Part of a small language model's weights: rotary positions, no biases in attention or MLP.
MLP neurons of a small language model. Each row is named by its layer, matrix (up: input weights) and neuron, and shows model dimensions 0-127. Each number is 200 + 20 x the weight over its row's rms, rounded and kept within 0 to 999.
Before each neuron's rows, "fires after" lists the tokens most often just before its 100 highest values on Wikipedia text that the model never trained on. A number after a token or word is its count.

fires after: " B" 31, " b" 10, "ib" 9, "B" 7, " Che" 5, "ob" 5
L6.up431,215,184,225,193,214,164,154,208,161,226,167,185,195,206,222,182,187,239,215,188,225,193,192,219,213,178,211,221,181,205,204,163,204,200,184,223,174,199,178,205,209,211,213,192,201,182,236,205,217,182,195,222,184,208,179,229,191,185,170,184,179,203,218,201,202,197,189,198,200,241,183,210,196,179,198,202,170,208,184,184,186,171,236,210,180,223,209,214,221,223,195,202,198,215,232,202,218,214,165,151,214,213,183,180,216,225,214,221,200,177,255,197,220,208,193,222,221,198,223,179,211,210,191,176,199,193,201,234

fires after: " W" 17, " S" 15, " w" 14, "w" 13, " L" 10, " s" 7
L3.up333,193,205,222,153,176,232,176,207,211,198,155,227,202,186,201,173,227,176,239,198,212,172,190,213,186,205,198,199,183,231,177,191,178,191,197,213,211,217,201,191,230,192,238,199,181,214,231,206,188,182,226,192,181,208,160,196,189,202,187,226,205,197,205,217,240,196,197,174,251,162,225,194,177,240,213,183,221,189,204,200,238,173,184,169,163,164,190,226,199,179,223,232,206,203,197,205,214,202,175,211,209,205,215,172,175,234,186,221,190,168,200,216,207,194,203,180,194,200,206,200,169,170,238,174,159,194,215,207

fires after: "qu" 28, " World" 8, " n" 8, " t" 7, " m" 7
L5.up11,189,206,247,197,205,187,167,214,216,220,156,163,239,188,171,190,203,199,200,202,216,187,165,217,236,197,212,223,228,202,226,237,223,215,165,234,225,208,235,186,191,219,212,201,219,220,199,263,176,177,219,203,166,195,197,213,207,197,186,185,187,212,193,222,192,197,180,200,226,173,219,176,182,169,184,195,204,188,196,194,217,205,212,208,199,216,193,188,198,214,202,204,208,178,196,170,212,179,207,178,204,214,186,178,207,204,230,197,187,185,207,223,228,187,167,196,222,198,196,189,215,215,193,194,177,238,241,193

fires after: " B" 26, " b" 16, "b" 13, " w" 9, " G" 6
L3.up423,210,216,240,183,204,181,199,216,197,192,189,174,209,205,204,224,215,196,238,203,184,208,193,204,204,175,205,223,171,185,194,208,198,203,187,186,189,165,198,173,220,213,200,162,216,223,198,197,197,220,208,207,170,204,191,215,183,211,173,205,160,165,248,233,205,203,186,196,200,221,184,184,172,228,241,197,223,168,222,215,211,194,202,242,185,220,166,171,207,234,196,206,191,241,198,173,226,181,162,182,198,176,233,202,173,202,214,218,198,190,253,188,216,189,221,233,218,199,209,204,209,203,217,184,216,222,208,246

fires after: " W" 33, " w" 22, " S" 16, "w" 15
L3.up208,176,193,224,173,198,195,187,198,211,236,200,200,201,196,191,181,228,205,203,196,218,200,199,206,201,212,208,151,200,200,214,218,189,171,170,251,207,208,209,203,220,159,200,193,207,200,252,203,170,210,242,212,173,211,173,184,197,235,195,213,199,168,240,236,200,190,190,206,235,201,191,188,194,188,225,190,216,171,221,213,204,211,201,222,203,197,186,249,226,187,197,238,190,204,227,156,223,217,203,191,188,216,164,171,186,164,186,204,179,183,213,203,225,220,167,184,223,202,221,218,198,176,191,194,165,171,202,221

fires after: " c" 19, " C" 19, "C" 13, "c" 12, " p" 8, " P" 5
L6.up391,196,210,216,181,236,194,215,187,169,189,204,208,188,198,227,194,189,226,202,167,172,191,192,213,225,217,262,214,215,218,218,178,179,181,184,222,221,206,197,155,174,207,208,215,193,208,183,195,180,179,246,197,200,196,185,214,178,188,201,177,177,196,192,185,224,163,218,176,224,176,208,200,225,227,222,174,210,217,229,179,256,170,191,200,229,177,222,237,220,161,178,207,242,208,184,204,212,220,172,211,215,202,186,193,180,182,202,195,199,188,224,167,194,225,197,198,186,196,204,208,209,212,219,197,234,208,223,243

fires after: " G" 23, " g" 16, "e" 11, " sh" 7, " se" 7
L5.up21,237,204,226,172,174,216,195,226,205,143,210,223,166,215,189,207,187,196,191,176,205,208,164,197,192,206,203,211,216,211,210,209,180,200,223,227,188,223,229,174,180,234,209,197,206,200,207,229,192,221,221,202,171,189,203,207,182,192,182,209,170,202,194,193,192,192,231,203,190,226,222,181,189,217,205,171,191,192,199,182,210,186,217,184,183,192,236,226,227,224,180,224,191,243,223,172,219,198,165,206,193,222,213,164,179,205,196,178,199,177,224,186,197,227,195,221,253,211,210,229,223,209,174,146,222,206,166,223

fires after: " P" 22, " b" 13, " R" 10, " M" 9, "ar" 8, " Sp" 6
L5.up106,189,199,226,211,218,184,195,236,199,192,195,228,204,212,190,197,172,209,207,163,236,180,177,215,224,206,204,209,201,170,190,200,179,221,218,247,208,228,194,209,202,201,202,165,187,190,223,221,199,191,231,231,188,216,200,208,201,180,210,199,201,186,219,207,222,204,209,213,202,227,215,205,216,209,198,202,217,211,219,156,199,182,196,197,199,237,207,235,170,225,187,253,237,239,202,175,199,213,195,169,194,192,197,194,180,208,194,234,159,141,226,209,209,194,180,229,227,208,211,217,188,179,187,172,196,210,236,196

fires after: " F" 30, " f" 13, "f" 10
L10.up213,213,189,206,182,175,209,158,191,188,211,227,193,203,187,229,159,178,212,214,193,190,185,192,168,221,216,217,221,205,204,213,169,180,210,196,195,216,238,208,177,215,173,198,204,206,183,190,231,198,215,224,185,184,178,181,219,197,193,186,220,170,196,205,175,229,169,197,214,231,192,210,226,242,182,188,170,230,201,228,191,198,209,214,233,182,197,241,209,205,187,218,160,208,191,135,177,190,194,198,202,192,186,196,184,218,186,172,222,162,224,221,173,208,208,219,196,193,209,179,233,189,216,197,233,199,214,203,208

fires after: " h" 21, " A" 15, " gr" 9, " H" 9, " a" 5, " m" 5
L7.up200,228,182,185,203,227,216,197,221,230,226,166,193,187,201,215,183,166,207,169,168,189,208,190,183,166,200,181,167,205,188,201,189,192,227,209,197,195,216,188,213,207,245,237,203,200,214,181,215,167,147,207,204,182,201,195,195,210,192,192,191,200,202,168,202,243,194,192,225,188,227,195,197,185,202,203,219,217,183,197,176,227,215,184,193,172,194,169,213,195,219,229,220,204,238,215,152,218,232,175,189,220,222,208,161,238,236,195,200,181,197,198,182,227,221,190,203,221,166,210,218,166,223,186,215,201,212,210,231

fires after: " B" 26, " b" 24, "B" 17, "b" 15, "-b" 6, "ob" 4
L3.up330,203,202,208,202,224,175,193,190,184,205,213,178,213,206,197,194,197,218,204,160,209,178,193,203,216,208,184,190,189,216,168,186,202,222,189,204,204,210,204,152,206,176,200,165,183,199,216,200,204,150,199,217,180,215,174,222,168,205,183,171,154,221,211,158,190,179,228,142,241,181,175,210,188,201,205,213,198,195,222,177,223,170,234,224,210,220,220,212,196,196,236,174,190,212,196,192,210,196,207,181,234,219,216,147,185,200,220,214,180,186,275,207,213,199,199,210,213,213,208,192,215,220,209,194,222,210,191,199

fires after: " H" 20, " h" 19, " O" 6, " W" 5, "h" 5
L7.up30,196,192,238,162,192,213,200,183,210,220,178,211,188,227,206,183,176,205,173,207,213,214,202,210,193,181,195,181,191,209,216,195,178,210,209,252,216,219,192,188,202,224,232,220,208,186,225,194,169,170,208,213,181,167,175,186,204,199,179,206,204,216,171,192,218,177,235,201,197,193,174,195,216,186,220,155,211,210,213,184,202,182,211,226,229,147,179,229,197,217,175,177,188,218,161,174,223,232,214,186,197,210,150,156,191,218,191,180,180,190,222,177,209,175,177,164,197,191,187,200,224,210,202,197,171,219,213,215

fires after: " N" 24, " H" 10, " U" 9, " Al" 8, "N" 6, " E" 6
L6.up202,189,182,189,189,186,174,184,186,178,208,208,210,231,191,181,194,196,183,193,192,183,175,171,233,216,152,224,182,209,225,164,213,201,221,196,202,204,205,231,221,219,213,187,209,232,218,192,188,182,225,213,180,174,191,186,172,163,209,178,184,161,236,203,205,200,201,197,198,196,173,211,213,192,187,188,164,236,186,194,196,234,177,215,228,189,228,215,213,213,212,184,184,198,200,238,193,206,207,212,224,239,218,192,187,198,185,196,205,169,185,203,179,219,186,173,220,218,215,207,247,182,202,210,198,229,196,194,211

fires after: " " 100
L7.up183,167,181,188,196,226,215,179,175,192,190,187,206,207,224,185,156,169,198,160,195,209,213,192,192,232,202,229,176,175,161,234,165,192,182,186,241,197,223,187,202,203,190,208,224,168,199,193,213,167,196,210,193,190,183,180,191,189,178,195,218,219,244,172,185,211,207,166,180,180,166,213,190,226,177,192,201,205,173,190,200,209,167,227,203,227,204,210,200,156,188,216,221,251,209,224,154,211,212,191,185,220,180,194,173,212,204,158,222,206,173,200,170,249,206,202,205,213,206,233,205,167,194,191,191,188,208,200,214

fires after: " t" 12, " T" 11, " p" 11, "p" 11, "he" 9
L5.up146,234,193,189,212,198,232,181,211,220,200,202,201,203,184,175,204,185,205,199,152,201,190,201,192,215,209,199,178,222,202,185,190,221,189,185,249,217,199,163,211,173,224,200,235,193,216,176,216,183,203,198,190,186,183,187,223,172,193,173,193,166,214,200,198,206,161,216,190,194,177,223,193,205,194,191,211,193,217,198,185,154,204,180,214,197,194,189,201,190,230,204,205,196,229,209,183,212,231,201,237,164,235,177,178,196,189,167,195,168,181,230,189,227,220,191,173,214,187,170,201,229,220,200,168,213,215,196,192

fires after: " h" 25, " f" 21, "F" 10, "av" 10, " H" 8, " bel" 7
L3.up137,186,203,207,204,217,211,167,179,236,209,193,195,259,210,211,192,184,210,201,207,209,186,202,196,221,178,216,185,209,176,217,192,170,191,199,219,191,202,187,184,186,204,212,182,214,197,197,202,180,171,193,194,167,182,219,183,211,221,205,191,201,242,193,172,258,194,214,200,224,202,199,191,205,202,202,204,213,187,241,202,246,210,207,204,218,178,234,208,198,206,184,191,189,205,161,175,212,188,197,168,181,168,193,219,174,209,164,214,182,226,231,168,210,184,195,223,179,231,224,205,181,214,190,190,213,210,187,196

fires after: " H" 26, ")" 16, " h" 14, "H" 8, "w" 5
L3.up385,212,172,227,173,205,232,188,203,245,218,196,200,227,203,197,206,192,195,212,200,184,199,198,160,203,194,210,199,222,195,207,208,189,212,194,211,219,187,202,203,246,199,237,185,191,190,246,235,203,167,189,201,162,184,202,176,178,178,209,179,184,202,219,179,242,209,203,192,219,217,198,178,235,210,229,184,175,205,240,197,248,173,195,206,204,163,232,240,192,215,175,178,228,212,174,210,203,189,174,212,194,208,190,190,199,199,195,178,152,225,255,186,202,196,183,218,210,217,205,214,214,172,184,162,199,241,186,205

fires after: "9" 31, "0" 28, " " 12, "1" 5, "|" 4
L11.up240,194,195,176,225,207,197,218,180,220,193,160,206,214,203,181,188,203,203,209,205,198,217,212,184,214,206,200,195,203,206,193,233,192,182,193,205,234,188,226,216,207,220,227,199,222,173,172,162,205,175,192,231,197,195,195,224,194,194,206,171,175,181,214,190,225,199,220,234,227,180,168,153,215,205,195,166,222,160,225,201,205,170,222,210,197,230,184,202,174,210,194,187,182,189,196,184,194,237,146,193,193,203,198,199,182,153,176,211,182,219,216,215,196,185,230,167,212,206,213,192,208,182,167,206,174,161,204,193

fires after: " R" 80, " r" 8, "R" 5
L6.up34,184,188,215,185,202,204,193,200,191,164,181,194,203,217,189,160,169,204,201,188,219,168,180,196,222,193,205,206,177,230,207,213,172,181,175,230,211,181,193,179,200,217,199,161,201,228,231,222,186,175,215,196,185,210,228,187,183,211,178,227,183,216,214,199,200,192,218,225,249,222,228,199,224,199,217,193,227,199,190,211,210,219,198,171,227,196,213,233,212,195,221,199,196,217,172,187,228,211,157,214,231,207,190,219,196,236,205,187,213,212,205,215,206,240,213,166,232,209,187,194,197,172,222,179,177,179,251,223

fires after: " T" 36, "N" 17, " N" 7, "T" 7, "S" 7, " n" 6
L3.up289,208,179,208,219,194,192,187,183,212,200,213,204,244,170,165,202,155,206,167,193,214,209,197,236,196,200,245,206,220,222,183,227,221,188,183,208,202,219,221,179,239,220,227,223,208,204,203,244,159,203,199,209,180,184,182,196,195,234,170,198,214,210,200,195,218,221,179,185,221,189,219,184,204,201,189,156,220,186,196,188,172,189,200,203,192,169,187,219,179,190,220,185,207,190,208,187,242,195,209,192,220,220,182,183,189,204,184,218,193,177,223,221,241,200,184,189,227,232,210,187,202,211,215,196,177,206,172,198

fires after: "2" 58, "0" 20, "–" 11, " " 9
L9.up174,176,188,180,175,225,193,201,215,178,179,217,190,198,210,159,146,174,213,186,184,193,215,183,221,195,217,226,157,175,222,184,169,156,205,179,207,185,201,228,215,180,199,195,179,183,219,194,183,203,188,215,209,182,193,179,215,190,194,220,199,191,198,196,195,203,198,176,211,201,157,192,220,209,189,188,230,199,213,195,170,229,154,202,178,221,210,214,183,198,194,201,208,207,210,209,193,200,208,134,187,185,191,202,180,208,173,183,223,230,187,222,179,216,164,201,186,223,198,225,168,166,205,212,195,183,194,214,191

fires after: "r" 24, " Gr" 15, " r" 7, " R" 7, " gr" 6, " N" 6
L6.up220,186,185,221,195,193,204,162,231,212,171,186,189,195,191,187,184,202,205,202,183,235,196,151,192,229,179,178,204,208,205,218,221,192,209,180,200,203,194,166,207,206,198,229,187,215,209,253,204,171,168,206,220,166,220,222,183,192,195,208,185,174,190,191,211,202,230,188,211,239,238,204,163,178,201,243,206,199,228,196,206,231,187,186,199,202,221,214,216,191,196,200,199,161,219,230,168,225,202,166,196,184,208,203,171,152,228,177,210,193,203,213,173,207,216,182,172,198,218,180,236,233,176,202,189,208,198,203,255

fires after: " h" 28, " H" 21, "°N" 9, " Ar" 5, " am" 4, "r" 4
L3.up56,179,180,236,192,230,197,191,184,246,213,207,221,216,195,205,195,178,200,195,180,198,186,185,163,218,170,199,206,223,180,215,206,163,190,198,211,163,181,173,203,221,183,218,205,171,218,217,203,174,201,209,215,175,150,222,205,212,214,195,188,192,233,187,175,242,202,212,216,181,192,192,194,192,184,230,192,179,198,215,176,231,187,209,208,214,198,202,239,169,210,218,208,185,206,177,207,211,217,190,221,189,203,179,173,179,198,216,198,158,186,216,198,200,239,190,209,205,164,232,216,189,185,182,195,210,220,191,203

fires after: "0" 30, "9" 30, " " 22, "–" 6
L7.up331,202,204,202,210,172,160,213,178,230,185,207,204,213,222,198,153,190,237,172,194,198,173,210,228,194,201,222,216,179,205,210,203,193,208,190,236,219,200,197,181,240,212,213,203,218,194,195,188,204,207,202,186,185,162,172,159,174,183,209,181,193,220,210,182,187,150,180,183,197,187,200,165,191,193,200,196,230,160,196,188,212,207,225,213,224,184,231,217,223,199,196,179,206,189,208,156,203,230,192,159,201,215,224,165,178,195,197,200,209,187,231,217,216,204,209,161,182,205,210,205,153,194,231,206,187,199,179,194

fires after: " (" 21, " " 20, " was" 6, " which" 6, " were" 5
L13.up353,209,212,180,197,217,206,216,186,158,163,189,192,174,216,182,191,184,206,232,202,162,215,218,203,221,214,234,184,181,190,206,164,141,176,190,216,195,203,229,214,194,174,205,216,199,205,221,216,161,231,208,177,202,178,169,214,170,215,198,217,204,201,188,215,193,173,192,192,193,205,178,209,213,172,185,191,188,201,230,213,215,192,185,166,206,233,178,204,165,183,201,188,205,197,219,200,204,201,220,160,212,164,172,190,213,191,212,211,182,183,194,196,239,207,204,199,208,175,246,163,213,179,207,213,221,201,211,222

fires after: " B" 17, " t" 11, " M" 7, " m" 7, " T" 6, " b" 6
L5.up345,220,233,211,194,199,189,175,204,199,182,184,185,209,198,161,201,176,231,233,190,177,179,170,213,189,208,210,174,185,189,189,212,203,210,187,217,216,195,218,181,224,208,186,203,225,189,179,200,192,195,231,211,170,197,193,203,170,177,178,196,188,198,177,177,217,216,153,213,201,231,216,190,185,212,178,226,226,200,180,178,203,161,235,204,213,188,191,241,217,210,234,234,191,189,193,190,212,194,191,167,188,221,184,164,160,218,182,190,185,174,203,200,209,213,188,209,198,205,215,204,210,202,183,206,189,223,248,164

fires after: " |" 24, " F" 12, " C" 6, " Re" 6, " c" 5, " ent" 5
L7.up213,205,180,173,199,230,210,197,199,204,203,180,178,217,198,174,213,185,190,175,174,202,204,202,192,216,217,209,196,204,185,211,199,188,186,183,230,207,196,206,199,233,186,242,172,199,197,220,227,164,154,208,181,200,210,187,204,186,217,185,222,158,243,208,174,204,162,165,175,193,173,191,168,195,163,185,192,216,197,170,213,233,181,174,192,219,216,214,227,229,158,188,185,187,199,225,186,178,200,183,197,202,212,199,216,203,158,208,210,210,152,201,227,217,221,202,179,236,192,248,227,213,207,228,210,254,178,239,205

fires after: " " 27, "0" 18, "–" 11, "9" 11, "2" 9, "|" 6
L12.up188,192,177,192,191,152,204,186,211,216,215,166,209,227,213,156,173,218,205,163,198,166,208,172,186,225,231,227,227,188,175,194,208,191,190,248,190,234,185,215,183,202,195,199,172,213,190,207,173,220,207,186,189,177,170,209,160,200,190,206,152,177,215,201,176,239,202,210,196,215,213,193,182,211,184,194,197,227,152,236,194,194,190,211,223,221,178,212,237,197,212,194,195,177,225,228,188,193,219,144,161,195,226,191,213,199,170,202,197,187,219,225,191,223,223,208,147,202,199,173,216,175,171,216,192,186,186,207,204

fires after: " H" 31, " h" 22, " se" 8, " L" 5, "H" 4, "e" 4
L9.up268,223,185,219,161,212,196,152,211,221,204,219,185,198,194,203,174,179,219,170,196,204,216,191,180,187,195,197,156,205,202,191,159,206,228,211,223,222,200,237,197,199,257,209,199,189,175,205,204,173,195,241,173,196,159,180,206,194,206,213,221,176,207,195,211,209,171,212,226,192,188,178,212,176,217,215,182,182,178,228,225,190,175,201,199,197,210,175,223,212,233,173,197,199,223,185,169,233,215,193,201,224,223,214,173,193,205,191,206,195,195,222,165,236,201,180,223,224,196,192,199,210,195,218,215,196,214,197,206

fires after: " B" 34, " b" 16, "B" 9, " k" 7, "b" 6
L3.up24,213,217,234,168,207,187,176,198,193,208,175,177,223,210,182,201,169,227,214,185,178,190,189,193,197,184,182,223,196,175,207,180,195,209,195,208,182,214,192,195,209,219,204,204,226,182,210,201,187,190,209,197,183,204,159,224,182,188,190,203,174,226,196,179,216,216,195,180,209,224,185,182,206,177,200,175,198,173,176,188,213,170,213,177,178,176,205,192,203,220,195,222,227,216,184,202,197,221,191,199,242,205,169,149,172,230,208,228,165,195,260,182,211,211,202,233,185,228,203,222,225,209,210,192,189,221,220,230

fires after: " p" 29, " P" 25, "p" 20, " Sm" 6, "le" 4, " bl" 4
L6.up424,224,130,215,140,160,197,207,191,200,194,203,158,178,224,194,200,184,171,211,159,215,191,194,169,179,191,211,217,202,217,206,163,174,209,201,217,201,230,217,160,213,211,199,206,226,193,226,172,202,207,208,197,184,222,161,199,198,194,181,204,179,223,220,188,221,171,174,186,221,211,222,180,200,205,203,181,198,194,207,201,193,167,277,221,185,176,185,222,170,187,216,244,223,218,214,196,238,199,185,232,184,183,189,185,203,209,202,236,220,173,239,157,239,205,211,189,202,207,199,157,184,206,195,237,195,198,179,230

fires after: " K" 19, " f" 12, " F" 11, "f" 6, "k" 5
L6.up57,156,201,217,148,215,222,179,184,199,211,215,188,203,200,228,200,193,199,220,182,203,189,194,203,206,211,230,175,213,197,172,183,197,225,191,224,219,201,213,197,202,200,236,208,201,203,216,197,186,195,192,183,186,179,202,216,202,200,179,194,185,177,174,196,224,177,186,178,205,175,162,225,193,168,200,169,210,207,224,199,191,204,199,194,187,178,210,233,213,226,229,181,190,190,169,181,219,205,184,156,214,180,214,180,221,209,217,229,186,203,274,200,200,209,212,190,177,202,182,188,242,216,231,236,168,215,181,212

fires after: " m" 35, " M" 30, "M" 11, "m" 7
L3.up21,218,180,192,208,234,209,169,231,221,197,184,202,224,204,207,201,192,208,221,205,231,170,180,201,203,204,249,184,233,210,196,236,172,180,174,231,216,214,184,199,193,199,199,212,184,195,199,208,178,199,202,214,182,198,176,215,173,223,209,154,183,192,169,174,210,223,196,198,214,200,204,184,214,181,179,184,214,193,189,172,195,198,193,214,206,167,198,206,201,197,184,241,238,200,198,161,206,214,181,198,202,186,172,177,197,216,174,192,197,170,248,206,205,229,195,180,202,201,208,227,193,162,200,169,185,237,219,207

fires after: " t" 23, " T" 11, "ak" 9, "e" 9, "B" 6, "T" 5
L9.up229,236,192,214,199,185,215,157,189,202,178,191,185,232,185,172,191,163,178,187,206,179,190,194,188,203,176,177,202,184,180,172,215,218,203,185,221,224,200,160,165,175,215,180,230,238,200,239,215,172,188,205,219,176,184,202,242,174,215,173,191,183,231,194,176,217,206,175,227,241,208,185,197,206,167,199,183,214,199,158,192,165,177,212,230,186,207,191,221,177,216,187,234,184,197,234,192,204,213,200,203,210,207,186,201,228,231,205,183,183,171,184,199,264,180,217,188,202,192,204,202,223,199,190,172,224,185,183,193

fires after: "p" 14, " pro" 12, "ep" 10, "le" 7, "au" 6, "ro" 5
L6.up62,163,157,193,182,201,182,212,202,157,210,205,179,192,217,163,185,156,194,213,176,219,194,200,178,170,211,190,231,174,199,186,208,178,208,211,216,170,196,180,200,211,173,195,165,193,203,200,186,218,188,172,194,162,195,218,173,194,190,209,194,217,213,215,187,231,186,216,186,201,189,207,200,232,169,218,206,199,180,228,183,191,214,241,209,210,215,199,197,210,213,226,202,208,253,185,176,203,204,205,235,179,184,193,191,220,233,218,180,202,196,195,184,201,197,200,214,217,202,213,187,210,170,182,174,198,199,176,241

fires after: " w" 14, " ra" 12, " sp" 10, " W" 7, " r" 5, "ze" 5
L5.up249,195,196,205,205,189,196,184,204,192,189,201,186,192,203,195,174,176,190,205,181,188,193,207,240,202,210,205,185,223,212,218,203,160,175,170,184,206,204,177,170,209,146,257,192,197,206,233,198,179,193,213,218,159,217,185,185,202,210,226,210,206,190,223,188,213,201,189,214,198,235,181,194,199,234,181,178,233,203,193,197,199,204,201,180,189,181,172,231,206,184,186,196,209,248,212,197,203,187,205,227,214,213,205,145,180,196,190,194,204,198,218,199,209,212,221,187,198,159,184,202,209,180,210,192,201,176,211,208

fires after: " " 25, "|" 16, "0" 14, "2" 9, "9" 8, " |" 5
L12.up317,174,198,204,196,154,204,208,191,216,226,200,223,244,203,181,184,212,206,202,167,185,216,196,190,220,208,250,235,174,209,200,219,172,193,186,217,221,197,236,174,234,222,201,203,185,217,172,179,201,190,213,168,188,165,181,170,216,188,219,180,169,212,197,207,260,186,197,243,211,209,188,186,197,188,199,198,236,159,206,196,223,186,218,192,185,221,207,221,179,175,206,184,210,228,192,185,186,216,178,178,209,244,189,194,193,170,183,178,212,223,199,211,180,188,193,193,213,180,201,197,193,191,211,200,208,176,183,198

fires after: " " 76, " (" 12, "," 5
L13.up129,203,181,189,195,240,221,197,168,232,206,218,198,204,202,182,200,174,223,198,180,237,176,205,182,234,230,211,192,182,215,208,205,163,189,177,228,222,231,173,204,181,194,199,205,198,204,217,183,187,189,220,205,206,184,188,248,173,217,203,198,201,223,208,190,211,189,166,207,199,215,175,182,205,170,229,189,217,166,203,191,179,156,208,176,179,204,192,212,169,204,227,224,225,226,202,154,203,189,197,155,188,219,203,173,206,178,203,189,220,191,255,150,234,223,192,222,203,185,202,192,173,171,190,198,180,188,187,199

fires after: "2" 21, "6" 18, "3" 13, "." 13, "1" 12
L5.up414,167,179,202,204,179,216,230,230,191,199,217,198,168,164,182,208,159,183,234,175,194,226,206,162,198,192,241,189,229,179,160,189,222,231,209,202,205,197,184,159,193,213,230,193,173,248,193,181,164,181,211,222,153,202,222,208,155,209,194,194,200,182,210,211,206,201,183,220,214,213,182,189,205,208,202,209,210,192,242,175,203,210,216,190,181,202,197,211,179,227,224,240,196,195,216,197,205,169,195,195,204,183,179,230,191,178,218,186,190,214,199,211,224,204,186,177,208,178,190,185,195,184,190,171,210,153,204,193

fires after: " S" 28, " s" 17, " B" 8, "S" 6, " g" 5, " b" 4
L9.up315,190,199,217,179,212,190,163,186,186,178,158,177,225,214,148,176,193,204,211,201,224,208,188,219,202,189,189,224,173,175,182,235,195,204,198,203,233,203,215,214,253,186,205,224,215,182,215,201,164,192,186,190,204,170,171,189,185,197,184,223,191,180,219,241,198,182,175,174,244,210,234,199,197,198,209,202,216,204,173,184,217,193,213,174,195,164,214,224,211,200,178,223,179,193,218,192,200,182,176,165,184,210,181,196,194,221,184,198,200,215,213,219,203,215,215,219,205,194,198,181,172,197,214,183,237,231,229,189

fires after: " w" 19, "w" 13, " on" 7, " sc" 6, "ated" 5, " W" 5
L6.up94,175,207,239,180,213,199,176,204,217,211,219,162,196,188,217,189,195,181,194,194,200,188,191,221,205,209,187,198,207,202,219,198,191,208,174,193,184,218,222,196,191,175,216,207,211,204,240,246,177,238,229,210,180,221,185,207,168,229,168,199,190,190,212,216,199,179,209,193,219,218,176,209,225,215,215,179,244,200,210,219,170,170,233,194,237,200,165,202,179,182,198,212,219,196,199,189,197,196,203,188,210,198,201,147,190,198,216,199,165,205,193,171,230,221,209,200,204,189,221,161,217,193,197,204,179,206,208,201

fires after: " f" 20, "1" 20, "2" 13, " H" 12, " F" 10
L3.up111,200,193,220,171,221,205,201,189,219,177,209,225,217,200,181,183,174,208,223,205,225,218,196,189,231,192,222,208,194,221,207,191,142,206,198,216,228,176,214,141,217,183,230,215,182,191,188,200,215,214,201,204,180,169,221,226,185,166,220,176,184,202,216,201,232,214,236,219,194,171,215,189,201,202,226,168,177,186,226,218,219,192,196,187,222,153,234,234,241,213,204,221,207,198,180,195,213,214,178,182,228,209,195,167,175,209,178,222,205,192,211,213,177,220,201,232,178,223,227,218,183,188,200,187,189,199,190,216

fires after: " c" 32, " C" 24, " Lab" 5, "C" 4, "s" 4, "er" 4
L6.up311,222,174,199,202,200,205,158,188,212,188,182,182,193,229,211,201,191,208,175,205,187,185,174,234,219,198,197,213,177,201,199,197,198,209,176,203,187,204,234,165,196,194,255,208,216,215,210,185,196,164,195,196,192,228,200,210,186,203,201,179,167,221,213,180,203,216,222,184,209,207,214,173,228,190,213,178,216,225,199,204,230,165,195,204,216,157,167,240,185,181,197,189,248,187,206,205,228,176,192,191,211,225,210,171,186,199,202,241,214,206,213,202,207,202,206,156,219,192,204,217,162,204,231,238,242,204,230,206

fires after: " " 82, "–" 16
L13.up168,174,221,171,197,243,221,208,189,201,176,217,210,192,201,156,195,201,202,183,195,194,205,179,190,194,187,244,207,170,178,210,207,174,184,206,199,193,214,206,209,197,220,228,209,214,183,187,192,178,219,187,188,194,179,201,243,195,204,205,206,195,233,189,189,206,211,184,204,191,180,243,205,265,205,200,203,203,199,178,180,201,195,189,198,201,189,209,205,207,219,182,204,246,217,183,180,185,208,156,194,220,160,205,205,200,201,183,209,201,183,226,182,218,212,204,188,239,227,223,170,203,203,212,195,203,195,203,253

fires after: " pro" 19, " Al" 14, " al" 10, "ro" 8, " Pro" 5, "id" 5
L7.up263,212,171,180,172,207,196,205,177,184,196,213,211,211,227,207,175,150,203,207,164,199,218,190,171,201,183,218,189,209,235,196,171,212,187,225,200,180,210,159,219,198,194,201,182,219,222,204,219,203,190,194,161,168,170,163,210,201,195,179,190,220,227,227,177,248,194,227,180,209,208,189,202,222,189,224,205,199,196,234,202,197,195,197,193,164,219,216,192,186,163,222,184,193,187,199,182,204,209,207,217,193,217,201,209,196,251,214,180,193,232,232,195,241,191,180,174,219,170,198,193,216,182,182,205,204,200,193,200

fires after: " B" 32, "b" 22, " b" 18, "B" 15
L3.up336,227,181,183,197,193,192,174,209,203,234,152,201,177,219,209,190,225,222,179,202,214,192,196,201,223,191,219,198,185,210,204,210,188,207,188,219,199,199,200,175,189,198,192,189,203,183,196,200,207,206,195,243,197,210,198,229,167,190,186,172,197,196,209,192,232,222,174,192,219,237,211,174,219,207,258,199,188,192,216,192,197,172,234,215,199,239,190,214,198,185,171,220,223,224,191,173,230,164,183,190,189,215,221,182,178,194,206,217,196,188,257,163,192,202,195,225,207,207,229,202,209,180,228,180,202,221,214,212

fires after: " the" 28, "2" 14, " The" 5, "1" 5, "The" 4
L12.up447,189,191,194,216,223,215,208,188,199,221,179,187,193,209,178,177,180,187,187,217,195,218,211,172,218,182,196,225,194,213,189,206,202,218,213,218,215,187,188,140,234,236,209,206,190,212,183,194,194,176,191,214,196,214,212,221,202,210,215,183,196,220,208,212,212,222,205,212,209,213,189,194,181,170,210,217,195,204,250,188,251,229,216,205,185,194,219,230,206,241,192,198,216,214,215,206,219,217,176,198,161,191,175,219,176,198,192,195,179,188,180,176,172,203,204,218,235,208,208,192,172,146,199,175,191,201,205,217